Weights of a small transformer language model.
Architecture: LayerNorm before each block, biases, tied embeddings.
MLP neurons of a small language model. Each row is named by its layer, matrix (down: output weights) and neuron, and shows model dimensions 320-383. Each number is 128 + 32 x the weight over its row's rms, rounded and kept within 0 to 255.
A block is one neuron, or neurons of one layer that tend to fire together. After each block is what it responds to, as a language model described it from the Wikipedia text at the highest values.

L3.down63 [129 148 144 141 232 100 104 119 161  87 185 111 114 147 112 126 153 139 151 113 107 123 135 177 129  83 114 140 101 149 171 151 148 120 136  31 130 120 158 118 126 118  57 146  92 129 151 174 134 175 158 131 157 164 126 178 115 111 149 119 139 137 147 181]
Mid-word "st" fragments. Word-piece tokens st or est beginning a split word stem, often after a prefix or hyphen: co-star, re-established, forest, stage; sometimes ter, tt.

L9.down959 [121  66 110 125 102 130 167  81 148 142 108 125 101 144 134 143 113  58 105 137 105  99  25 100 153  82 164 135  97 113 112 141 163 101 131 101  92 170 119 126 144 174  99 102 159 161 131 165  65 133 115  93 167  99  84  95 145 118 171 131 174 119 119 140]
L9.down1150 [ 88  98  96 150 150 140 151 121 107 150 122 160 103  91 124  89 171 128 151 171  78 157 108 116 136 115 125  94 153 140  83  51 100 183 166 134 170 132 113 188 114 120 151 128 145  87 113  76 149 130 157 198 221 128 149 126 163 172 165 122 140 138 134 144]
L9.down1249 [148  35 100 151 109 124 122 150  84 139 119 124 111  86  78  82  89 114  80 140 104 128 110 133 108 195 196  92 169 119 121  79 123 118 115 180 199 114 155 102 127  96 109 145 124 132 141 136  74 124 109 167 226 136 134  97 105 135 121 142 144 141  94 151]
L9.down1512 [111  88 121 142 150 164 137 153 114 100 184 161 190 144  90 111 132 155 126 102 142 158 187 140 108 111 110 110  72 131 158 165 147 113 130 112  85  91 108 119 168 128 168  91 151 183 186  74 110  93 127 110 159  99 138 126 150 143  68 131 154  89 162 157]
Quantifiers and mid-word pieces. Quantifier words like most, many, some, all, every (and "of" in partitives like two of), plus interior word fragments such as ne-ig-hbor, C-ate-gory, a-im-ed.

L2.down20 [174  77 148 115 162  86 171 179 175 140 255 155 103  74  97 218 110 177 105 136 132 130 132  96  91 119 124 106 132 202  92 151 135 140 188 148  98 122 112  89 107 137 125  97 166 128 143  89 155 162  75 116 169 109 151 115 134 141  30 183 113 109  91  74]
L2.down25 [138 141 132 138 117 161  95 137 143 104  90 155 151  40 138 166 102 168 111 116 135 107 132 114 183 120 135 118 159 158  90 122 128  85  87 128 165 169 103 166 144 119 177  61 109 174  84 166  80 137 141  85 164  77  83 103 101 159 151 114  73 146 162 167]
L2.down189 [175 161 133 141 144 179 127 119 179 158 109 135 133  74 148 176 138 122 133 145  80 101 108 147  56 107 139 147 170 125  82  67 104 142 174 161 176 111 121 141 153 131 102 157 106 116 133 178 130 130 145 167 101 157 140 130 117 110 154 101 102 157  92 111]
L2.down192 [ 86 111 133 157 166 103 139 175  34 139 149 167 101 109  96 154  96 204 165  77 191 126 160 119 119 151 111 129 143 152 170 102 129 115 108 114 157 139 155  95 107  24 100 137 108 143 141 144  77 119 102 141 136 155  95 149 109 143 151 174 137 182 120 139]
L2.down358 [122 103  82 147 134 138 174 161 132 131  99 113 111 155 142 120 136 159 103 143 209 130 137 130 161 113 124 116 157 150 121  85 139 120 134 124 131  91 139  60 104 143 123 106 134 153 175 107 138 129 112 150 172  86 182 121 113 150 123 140 110  40 141  93]
L2.down418 [110  74 104 123 218 119 152 118  76  81 146 130 133 106 152  94 123 143 136 145 100 135 135 100  96 174 160 130 193 157 181 113 183 159  94 143 104 122 183 130 167 144 132 146  90 100 129 113 187 159 106 158 160  88 126 130 152 109 116 181 134 193 140 140]
L2.down533 [116 119 105 127 170 159 144 187 138  76 103  98 124 170 140 187 118 126 117  46 150  92 106 156 126 135 131 185 204 135 100 161 142  85 163 135 136  95 133  94 113 129 179  98 113 147 147 127 127  68 161 124 152 121 102 133 143 140 146 138 130 164 101 135]
L2.down539 [114  85  94 106 117  83  94 149 135 151  96 153  87 155 177  87 174 135 135 149 144 158 157 125  86 146 143 122 118  92 168 156 127  99 120 136 132 125 136 118 207 181  92 100  60 189  96  49 120 130 127 137 182 160 165 122 167 130 126 105 131 140 121 114]
L2.down629 [145 162  91 142 162 121 132 162 133 147 162 139 145 139 176 146 142  92 153  78 123 114 152 174  53  92 126 127 139 124 154 137 152 149 146 156 135  59 193 160  86 120 159 100 185 107 103 104 119 151  76 144 168  81 223 162 163 107 150 121 109 157 115 135]
L2.down800 [154 105 151 158 139 151 131 154  74 119 140 134  78 101 130 133 181 133 128 133 121 119 101 148  74 214 146 176 114 152 125 144 135  82  87 188 158 165 188 107  94 117 142 154 125 132 109 143 170 157 134 187 127 136 167 139 137 111 157 136 165 140 103 183]
L2.down855 [145 154 197  91 189 131 139 100 166 164 181 115  87 123 185 134 106 108 114 198 104 192 175 197 110 141 115  91 129 144 103 111 136 110 132 130 159 110 158 119 160 101 117 116 135 191 125 128 158 114 161 138 180 138  96  90 125 113 129 160 119 147 104 148]
L2.down894 [ 56  74 179 116 113  93 150 128 150 137 140 156 112  23 101 104 147 137 143 148  46 146 130 174 136 182 142 145 111 136 134 152 124 133 201 145 109  93  88 106 132 124 105 161 156 125 132 125  59 192 106 162 116 112 132 148 116 147 111  87 162 107 143 125]
L2.down993 [145 131 141 114 131 154 144  70 173  74 120 127 154 121 108 139 170 117 169 104 127 116 145  92  55 146 118  86  73 123 144 104 121 156 156 129 131 103  63  93 175 141 154 125 106 161 169 167 148 174 155 135 158 132 100  85 102  77 120 141 105 104 172 153]
L2.down1125 [188 170  99 119 155 140  81  64 126 140 138 125  88 106  82 169  72 139 140 101 146 148 114 111 183  82 124 138 131 139 162  64 120 128 181 132 172 159 161  75  96 123 108 141 124 122 118 108 117  59  75 138 109  67 108 206 115 138 180 135 100 160 102 168]
L2.down1258 [167 122 111 116 145 146 129 133 147 107 140 103 101 141 141 140 158 136 140 132 166 119 153 100 194 117  90 123 119 184  90 127 134  93 127 127 107 141 203 163 152 111  69  99 115 113 159 163 135 143 124  95 141 107 162  69 103  71  95 151  95 147 136 125]
L2.down1347 [163 129  71 131 129 185 125 137  88 134 128 109 158 145 176 131 161 176 127 106 167 138 137 114  96 129 117  69 112 102 163 150  97 171 144 171 114  70 110 140 124 135 169  86 141 124 183 143 151 106 138 130 133 136 135  61 121  91 160 146  92 111 154 120]
Superlative and comparative pieces. Fires on the superlative suffix -est and on low/high before -er, as in longest, highest, lower court, higher education, one of the first.

L3.down102 [129 112 134  40 146 134 133 119 142 126 255 123 129 160 155 152 124  97 132 116 114 130 148 148 134 154 123 145 135 119 146 113  93 126 122 118 135 117 140 131 116 138 105 109 255 145 136 130  90 130 150 150 115 114 144 137 134 125   0 151 109 102 135 124]
Subject pronouns opening sentences. Sentence-initial subject pronouns (She, He, It, They, these) that refer back to the previous sentence's subject in biographies, e.g. "She won", "He studied".

L9.down684 [108 104 112 115  93 131 175 118 101 155 111 126 108 118 143 136 123  93 105 137 147 120  73 100 160 139 117  94 132  96 120 173 116 104 192  72 104 132 137  78 147 193 110 118  81  80 129  92 184 155 132 151  96 128 115 137 109 144 124 135 145  82 128 123]
L9.down752 [137 110 152 125 155  75 104 175 138 130 135  76 121  87  94  86 139 170  97  90 173  87 188 124 133 141 101 138 146 187 118 146 174 112 152 117  91 125  98 106 142  75 139 106  86 151 139 169  91 117 133 163  96 107 188 135 160 131 135 158 151  96  65 143]
L9.down1048 [105 208 115  94 119 127 120 137 146 168 126 128 151 101 175 129 104 177 152 184 130 116 130  82 136 112 164 161 161 153 124 180 211 110 117 125 161 109 120 110  92 189 138 115 125 160  85 105 149 115 137 159 200 127  81 132 100 158 138 144 146 109 138 169]
L9.down1510 [128 178 209 153 106 116  80 126 157  81  58 127 173  82 226 143 128 150 116 140 130  86 103 138 180  83 147 171 175 135 187 135 140 193 156  94 122  98 118 103 148 123  93 161 155 121  75 103 156  63 105 150 137 140 157 117 139 133 113  71  85 124 126 139]
Clause-linking connectors. Words opening a new clause after punctuation, mainly ", and" joining coordinated clauses and sentence-initial He or She after a period; also with, as, to following a verb.

L2.down31 [146 185 161 158 100 178  91  85 116 113  64 165 149 103 129 166  91 114  58 151 151 146 146 147  87 134 145 125 112  85 122 143 110 134  87 102 181 145 120  83 128 124 158 159 114 170 172 128 116  92  96 100 164 167  99 202 143  82 143 110 107 119 126 139]
L2.down223 [ 94 125  97  98  99 118 126 147 123  76 255 127 104 172 167 119 115 128 151  82 102  89  90 143 126 115 139 109 172 121 132  89 117 115 185 116 123 129 110 147 147 108 111 111 183 147 141 151 138 119 141 148 135 164 147 129 127 100   9 121 118 122 137 126]
L2.down269 [137 178 185 164 107 131 171  99 153 135  50 104 150 204 125 118 100 119 145 133 123 161 104 109  68 121 121 144 116 151  65 120 144  41 127 172 111 187 151 146 129 131 101 187  69 126 115 136 111  69 111  85 137 110 166 155 141 108 119 111 148 115 112 108]
L2.down280 [139 116 191 132 141 102  78 151 161 153 134 168 157 157 164 101 116 124 113 181 121  98 143  66 106 170 141  95 147 140 201 143  84 112 104 126 115 114 141 169 146 100 134 132  48 190  67 102 125 120 171 143 103 145 112 193 155  70 151 190 159  83  63 119]
L2.down412 [152  70 171 143  93 119 133 122 158 111 228 172 128 147 119 172 102 128 131 134  46 124 107 105 120 168 146 127 128 117  97  97 135 105 139 129 132 142 135 162 134 149 143 111 107 151  87 165 153 160 139 152 118 131 173  95  92  76  95 192 104 116 132 149]
L2.down545 [ 35 158 121  53 153 117 103 132  92 127 255 125 144 137 118 129 139  77  95 158 128  84 116 110 120 131  93 138 143 126 155  64 123 159  92 138 137 122 141 109 146 126 107  57 255 114 152 159 129 109 120  91 106 160 164 136 128 117   0 121 139 162 135  97]
L2.down859 [124  98 104 190  91  89 151 134 165 113 111 112 116  58 158 110 113 138 113 114  82 156 164 158 122 143 115 107 108  90  91 163 116  89 169  87 133 128  99 140  61 173 174 146  97 150 187 157 115 132 111 214  80 108 107 144  60  92 149  87  92 163 129 155]
L2.down970 [127 154 162 197 120  99 129 104 110  66 123 210 107 110 153  99 132 129 114 118 114 122 132 153 139 223 147  85  90 136 117 100 117 113 142 107 139 163 127 126 105 171  66 128 170 146  97  78 123 170 142 118 117 126  92  98 122 174 147 157 103 133  79 139]
L2.down1106 [110 127 144 154 117 105 124 131 166 128 209 172 111  87 109 129 157 142 112 113  93 113 145 182 194  65 135 145 112 117 129 140 140 180 163 159 163 120 103 117 125 164 113  88 162 107  67 119  92  52 135  40  51 139 197 159 128  82  80 103 120 151 152  60]
L2.down1235 [183 159  79 135 154 126 133 122 161 157 109  59 132 117 111 149 126  78 109 122 125 178 149  96 116 129 182  83 121 131 116 136 130 107  98 119 197 116  98 157 181 125 108 155 171 150 116 132 112 125 165 215  95 173 182 131 115  93 166 138  96 142 126 109]
L2.down1390 [140 154 125 169 107 167 186 130 173  91 151 166 126 139 136 178 105 161 152 114 104 107  84 147  80 133 222 116  55 115 171 105  90 110 127 133 116 165  85 155 181  95 218 169 101 216 144 160 126 148  96  81 121 136 180 122  99  59 150 135 127 173 168 106]
L2.down1394 [114  99 109  70 139 141 117 108  94 152 255 123 114 114 177 154 147 148 184  67 146 118 131 113 125 145  99 139 115  76 160 104 156  95 188  60 156 135 105 177 107 118 131 154 143  96 132 131 106 102 111 146 122 109 134 149 152  97  24 128 107 120 117 176]
L2.down1442 [106 134 105 145  87 122  84 141 145  90 255 109 149 142 153  94 114 158  71 111 117 102 100 157 189 103 112 158  75 190 158 106 129 111 159 147 189 110 192  98 115 114  96 103 179 125 108  88  86  69 126 122 121  96 132 108 145 158  28 150 169  66 131 155]
L2.down1477 [ 84 228  87 112  92 131 107 114 113 113 176 129 150 172 126 149 140  78 143 105 129 112  93  88 101  86 116 104 112  56 117 147 112  61  98 148 133 144  75 181 121 165 122 130 165 114 167 152 192 109 151  80 168 101 114 136 155 144 166 131  97  98  57 150]
L2.down1520 [106 146  81 174 156 138 174  67 121 112 151  81 124 102 150  98  95  66 108 128 121 108  45  96 102 133 139 156 175 111  95 141 155  96  95 135 168 142  91 126  93 166 139 127 167  33  87 103 163 102 112 181 104 121 149 127 162 116 159 130  98 144 101 155]
L2.down1529 [133 130  89 140 148 149  76 140 174 150 161 115 106 148 159 158 187 104  62 114  81 155 113 129  90  99 188 130  97 134 129  71 136  77 171 132 173 108 118 135 157  77 101  76 142 174 115 185 109 132 101 108 116 145 133 124 185 106  88 152 106  75  83 151]
Has/had after subjects. Forms of have (has, had, have) right after a subject noun phrase, also sentence-initial He/She, and capitalized word-start pieces like He-bron, Pri-ncess.